python train.py --rope_fraction=1.0 --schedule="wsd" --doc_mask=false
MLP neurons of a small language model. Each row is named by its layer, matrix (gate and up: input weights; down: output weights) and neuron, and shows model dimensions 80-175. Each number is 500 + 40 x the weight over its row's rms, rounded and kept within 0 to 999. Numbers have three digits each. A neuron's up and down rows have the sign that makes its largest values positive.
Before each neuron's rows, "fires before" lists the tokens most often just after its 100 highest values on Wikipedia text that the model never trained on.

fires before: "\n", ",", "==", ".", " of"
L3.gate1085:560427518582502600537486516552520557546519405492475437523427555540507511460478505518503474517504502467532488515519506526433475544458483475534457589500459511531452512564562530506536518528515527497470484431508517481417480531442507433428416518477524503473438437455524530450465571529468520474
L3.up1085:518513463501495522503533591505468533605521485512439444509440529500509523493454491429508522514531501500542504494584536530444498448455541488482427556561498498524543518487516470514517487530522524555492443505461539473481600482494467463475489548516444525491532447552617529478504514479492498478
L3.down1085:472508477463451532565461494481489458523483465547615475520543505455489538504497499554525489515427515527464547481482453529539504450514445450523514416486529452485527497520479470523443544443467458504494535450441441509485526503511469473484557520410574508529505497396519540514549543545492523493

fires before: ",", " of", "s", ".", " was", " and"
L4.gate54:547533570453527583501546548512575491549488480479474430525470539408511443538495533497560490580529560502452487553545510499564519516529505532543512458475476517462479515545511540477489483543488484544471496474519489540504488414477562491540486464496531564469513505499512506536488525588444464460
L4.up54:489535574484524546468431480518499469519477494490465517445500540450499487456529438497470493478470480534505531594499556528538507461514459494543491528503439495463473519512474560454463467509426439497537489531478507503456458439559399496473464435522559482480520441489550467464476511499504544503
L4.down54:509547556467500468500551507507486523484501508495522521537546490468553437510525524487442484518544510493516491537476507521497544508491369487448555552453520506471479548525514523494500543519443457501477619502472439498472485563489497514413493562487498506493451517543507528478507515504531546521

fires before: "o", "e", "ep", "ust", "es", "ec"
L9.gate1078:558547533481480500448510451523536471442572529569526534447502530546544498470496477517504526511560499522497502476469530503529422550498507535462480465482505488475503470528570472488514502536501532453502467531521491511446528512446557535378532467533515516480467487538467491415491429453411503486
L9.up1078:489454523516475479455488456497484497488484470524583465476415473507510531539539501527426543525504554525509569533525395514495527468494481590510490468458478472466524516433462509525493518559521561521499550453519462499523527473465482549579461546506469509409465497606472494425550509502533505467
L9.down1078:478509496484447597481530537519496503495446452539551458474506487495483518461473464448481532438523536501514520507489539461489450522506567458457489565531549450482522476489451490504462391540466535512514529480549466504512567575487458508517492443504497402591544506539476470472431476477373492551

fires before: "m", "t", "s", "il", "ed", "ter"
L4.gate1129:471487502478524468509541566518473525519461527532393516532512463508512527467520492503531475519475479544442474362548550433483472549465484481459490511450501488481533506490521525501535529490525533484483545507483504522561513474502556557542531532477569514466504466506497431448452489386487456471
L4.up1129:490469541515569526475543575568534483442470517546384491454471476517544479479502508540484541534480473545493500478528462449455579502447454482478492524441581532516458486505598509484524460429570459421452485499534471507460492511504572468559461490451493495506438461507444452397555546455544487472
L4.down1129:506461480526556457496561593542573499490467562476455474468493522497463506436566529437504558441502555470427500476549430461463520539476499491495462495471520504519538538431470459561501377472507476558490568465490518422503498506552514464539542502540475519493479497471467441488495447475509444533

fires before: "3", "4", "2", "1", "5", " the"
L8.gate49:565479501486546503497466494466457445491484416484467507465572519435490542486493491495555457506469495521488516511563487417512514566432479491521491489527502565501501531507485478536539473562507467499531453474470460472494438502524506517506443467489543439475470442530510496508452510529600479478
L8.up49:579435477467420487531488497502478525565474447484446464437556500491562464450447463521535494486492527564492505522476460562505458543525465453497509526499571479477506563520528504534524483506505444536536540488491478473522507473576535477513496450456492473530536560466524462462502478557461511462
L8.down49:524385523514445489533535559499518477479439502489461486448513468468529545518509432534572527444499553521454507532488538487550498542507482599512441537510472561479544508511483527564529449528416497475556555488465439519541476450443636470477502530493515528537515559447516497507575436432559461525

fires before: "v", "p", "b", "x", "e", "d"
L3.gate574:482518462546554488512530566472502461520505461507505561524553466506503475491505460487560438435530582490504580475481533560469576453498575486475498513522403483468563522571485524488589491499463522513440508448552516570533495494484525492451515580488534543563484497434386485531455541483548479454
L3.up574:471496489484476449438463524455531559535488443388474534555491491577501503485414497490533497515484513490516519508514453558500435508413512506553522512551500530473488512475469526547449479538526517494515539513532475529501513522458529589476475545448494554442448546516450505568522516479596471501
L3.down574:456514499496520450495455444504542538448461515424405574467479450512546561502556542471440551513573494516449485525534481526546498465532442472511505487471614512413495477500545524514486507448521503481564486457511525503512527541506547463523422502520472463485414521472561576495513427518500489479

fires before: "s", " of", ",", " and"
L5.gate1061:520494532573564478491526431494481512520514554525491504514464538481564491515546583491438491508521499507514430590497592499505535495450447486523480576486422530497497507492519559449495447484504504524539543556470469489510502499458565525487488514507503505471533439508507503454435531522520518532
L5.up1061:498493541506500472483536545532536493469513552481489437532428537558565486484528547482444466454584450463492527567526488526507517531466397517474479468561421529526506538466499530408549415488502463523544542523448493517469547439480484470449519501496532516431525500505484529490447501498533525520
L5.down1061:478508500440536475462526505481566580505450463448512526556467506530454579531465482507478479481428508511521552510450515563469546460539472445473568544469544471434512543557517560484508584569518435510452555429522457514559520498519479535514486522424495541476523527517455501473483573551535486520

fires before: "il", "t", "h", "i", "if"
L5.gate763:483471448416506530497493461454477473514529485521560509496513449539519428511413554506536522478398543406467490400553485450537484541534517486510488544482520510531503417522517561480529509483541461381444511486477483512440474436470475493472512480426460495469572534537471521533520478507542517518
L5.up763:569546484468515479516486532512478494415520472519480545460493517511487468547478500549529493511484590475486440528484528464457503532542479460506499478497536535515484462468470485448552477484547437536502496439447495542567493467522534466472501554402454543523508524568475553488517534488567526453
L5.down763:577429473482586586470420511599587480488456502471504518473429484493551488487416618503522491459525478450463561510512454525462538470441545460505384485488517628482513550454426532547520465459559506496586485537398476490406496516486509527501521501531537476536545537523496503491506488539500496461

fires before: ":", " in", "al", " by", "og"
L8.gate467:467475451498524484564493511537454551543460475416469527436490504456545476524495577463469509549533412523488572392479528511462503460549497462521484499520551487593488551504465492476535518466555498518514500419478495497459462483430518526525480489484475507479548502482499546502471501487503445402
L8.up467:597503521480509546471527480518469537452521571500548471508537544505492527493552502536478513402478448527500489423437484530510495540486515513421465596463551500465563507537482492501557495422462502443479532510468499449452477476451437507519531510506552460504490484546493480434453488555523523411
L8.down467:474524538530549531489567527512508456456584558530525473494484492509432492589470530506497448501478469549502474495436536498504455452461548515472532505488535494487499499495531531453503548460604513504478454516398515437489454561429513451521421451471463568429556469525521471517502555556531564538

fires before: "t", " of", "g", "al", " |", ":"
L4.gate734:479563420459514472481480532511448469465509508465523527483533475490511476574533526516504555500527454627541494525541455478461462463487496526492522435542466504541512476580521504523546531449531501434550479477518538572502371489549514568477496447446373466545562425492489441530539511487438498423
L4.up734:452537536476520552536442479432518466550475549617444458485460474481478547538504625525467536513488561597549472499539489480486472544503451555490534506490530549506540471481504519576568500547502464533507444466527533536476396534505437530483517512392487527506544498565519467519499523450504520472
L4.down734:462542521413523511521515487591484458509474568542504520502523494472486444583564487538480516591479481499546411508510584568524456464554480458487553506443471477515553494573521445475541517473488498474558469497522499453501451553440529504437501463467465498464529484523486536453561516495497552514

fires before: ".", ",", " and", " he", " to", ")"
L8.gate591:499535537534498530484503468493479493474553521469493438518479513537532567491545553486568467447522581460487490466501505479517515500492491450551478516474462528450492530555449469466493550446486527520497552516509476512536545507517487468429458509475491506488525539512444610537554640495489491509
L8.up591:573517521513550492492518533499418503468521493419543402493487524504415476492486453539462541546490525469486464520446553503527549475569457560483412509517451508522573547464452530523452501481480503465478501465494412487490489509518557430445570533551483502487527542543616492447522465518491515468
L8.down591:486585468419587460498576552542563514553480467465542530589534523518487547536513516505502545516487461496491420520519515551472518516537510460511485492441471511608472481518451548555488510499502464468484577500491502561443420503507509565465533502484509514482476516528500511542485459535572424474

fires before: "ic", "et", "ical", "es", "e", "in"
L4.gate864:590493557512405450481478448422470506467481518512461488550497554527485522523441541481505497505573497483449505493478489496509479551520530470418587562419472502546461497616584521481497470521521454494607522450539461521537484519484519528402495508495506493503508458447588470468534501482546577510
L4.up864:578482539566402490475490442459510509462544429476465567513466548539494527574488553484554509503588517485415461516457534499515451503495513519457589508451509499547504508591539554496495475583510498498500484448501538561526453509444520517446461507481518466493528479443547511472508454483547471468
L4.down864:499506558433453493491531557497527481532481572570465462558467495454529512428513466544474454537546537465514480557493528489478492538503565468490500561487492493526555523446509532437487449521511466546548535493502440517509501531470400432535477458563520549501496508553528462497553526571451485558

fires before: "ow", "f", "en", "d", "v", "ver"
L8.gate520:476515454534513536557473581421473512492482459451514532516525482466517514458424522532503528476465621539443482488586437535501501504448554460560468430511493514460568486531500491471498468549445534509536429538503507550482467482484444473480446501521555482569502527499462455569497556465530507519
L8.up520:491494490430504513487467535517563435536466528513517586453441474441505530476513508509571451497481548436438526438505496528511438518479542494521496483514462487515504572523519532496578618543579426476430491489461512539533462449519471491513505427521517411468487504454528471523512469506554537564
L8.down520:575551503446460509519537478467565472477455521497542557449469431502472500488482517506497456531571492520526504450522517504464515481532499416574511590498550548500523528447549436511489481472489493591553518502461469500525524490463520462479427528582515499466432515461502516472512505492528458471

fires before: "h", "t", "her", "ish"
L3.gate41:492431460526474544527532522547431450551464570498450446509499458554487501546463520517452492491463469479498546482504469492495549501489435566511483524474551504506479487493545480557582490477516546510533512508568443506426448533380516521524466485473501583493503473523474478519473484399473486514
L3.up41:457469548560492482453483554504436519532546514479434510431471487489451547542546458537483529521468402498506513488511470513523452490551499541469469526511537512546521506483479417484544484465448499613468512439493455547422463486420466493536478416421451488495514477497500546505509491535519453558
L3.down41:478527526502514517476484516541497438482464496460493530486481516489505485506526497537488529501507439502465556476546478475541582508499405437480473538449479552541504555425454475498522530476482497465495455513464494531482552468571484430557521484476499522541555541515405486552407494523553478465

fires before: "p", " to", "-", "m", "d", "f"
L9.gate1000:527481490516486521531412587520526536477522533501417488467487535558511483571443464524509499477519472455493471515564513487417451462469545449545476511512444498516442472560514450451492595482513503492427531476536525461500496501438489495580538499493580444541501509539594566508500493477504462441
L9.up1000:498510450440515484427417494539431422544551525476463491378452462541475492464515473506488494468521548444497493545481519556460458498534542566471444502563528496463531467502542502567455520534460513518460492466506514543414562540492516533527531518475428489570500516499467506515474494516574524593
L9.down1000:506480477470568550465467494485509489472469491497499576484475497504424506462449483465498549552447481452491496541470470589526512441475462500526488417472495450507519470517533545536426479579562437454439501459587475437477520506488478509424465470531514420445510563502522425554494453554528578518

fires before: "le", "it", "r", "il", "t"
L8.gate217:470576460523484515443489495492497509459458516531460534537438531491489490544463601523531563482463482563506520527550476515467472533526414521465467512441520497498506452483492512527527546550521532529443519537472481465505518516552466539553504548534453482439547536450516431428522551516517458539
L8.up217:602514458501484622498466477517598403556515477515446496536494456555498488503557536599528592522509448547498513508548452471416510477468541552449598497517512499473530547454562464551547440524499503517563529525462502478493427520508488556454524544478510497460470499418465542507479502447491431437
L8.down217:515463505517478543507478504567470518503438500506495540471516522461489525521493615487442503494571487522420529474530483531479459504502507503478566466505510528545534570480493591506554496537552551525527489500468490436491524504437506428486524539524433504534544570514533503558575562536485518507

fires before: "d", "v", "am", "ul", "ap", "m"
L4.gate804:499475428440462536538495508572491471505514402455466557392520543437507525485460527501481499491497507497528507557504502502525474520510497498541495538615436424520480433561516423512467469538499480550405537448525529499571541454481471492494451488596466497540460533506499512498460528451469487506
L4.up804:462507504476547563459439471540481442477483479505551549432493533517431503456501516546499483518459504482467541543505500591527485434509560566462529467587539511531549493524459439453429418454485403520461569439522460511502585492507554483524524505514504524520499491529456548527551504457497470497
L4.down804:545408423541538488495492471485535615498456489466542555489470500528495434488553497506533491467525419504510498502496505631469454483473538514430541492527472477532437463516486452524483543496490403439513486477561485500508461479433511509550541459445530458558473480544436465512512547499493523549

fires before: ".", ",", " and", "\n", " in", "-"
L9.gate432:519541439502590404521500485498471455431524469496505482448500518564548446539468510491500485511513470474523510497462591490457513559492477495515458532439527562563472431435429535434517560507453452508480475532453485443490492463487532548460465515478510538482500455495440491514420590508554491476
L9.up432:444511510505511446532545546491512549503557412480557469588465524499498459437475425495508531439504540541561449487449500586525555457564529538426514479485491574543500486546528540524516431497502522510533552466473475452485505580526509562589431502442490530450487495526519450501525485557582528519
L9.down432:456460507444552511572523535516541502498515511474557556520538525516479519501482533519521550508429495422467485498547501531519500541515494517490493574470452544565580514560485490445509490587455453453418502458506514529505528465525454475512465515544468515507525498485489506440585463443480438515

fires before: "ow", "4", "3", "6", "2"
L4.gate772:494496551567508512431570498492479511460533473471509532473539528506531455498497444479542419443500488494471478527486438409524444548427582520448471586538481461501436510485556498518527457480496479515537548552528519430485486500570475540492487511515489418444508538425579526486487438480502540519
L4.up772:502436488453509449515403559502509523523503526427522436535479468489502527445473535483462534566541506467525543537474474471494498549489430514466514511497488526516473472515585506480553555514480480548558479507488558497536501485501502471568516504436491472505567528473524530478585429496533547560
L4.down772:559482465477530465483475524506532519503460509449425540446501522440506518469549534518553506489543467583397476522540454429500513600460533524513463516522523443380442508445499441558555466498489517517427475456481429520516549483486460460572505443488494465570523471456481538522527504528534540532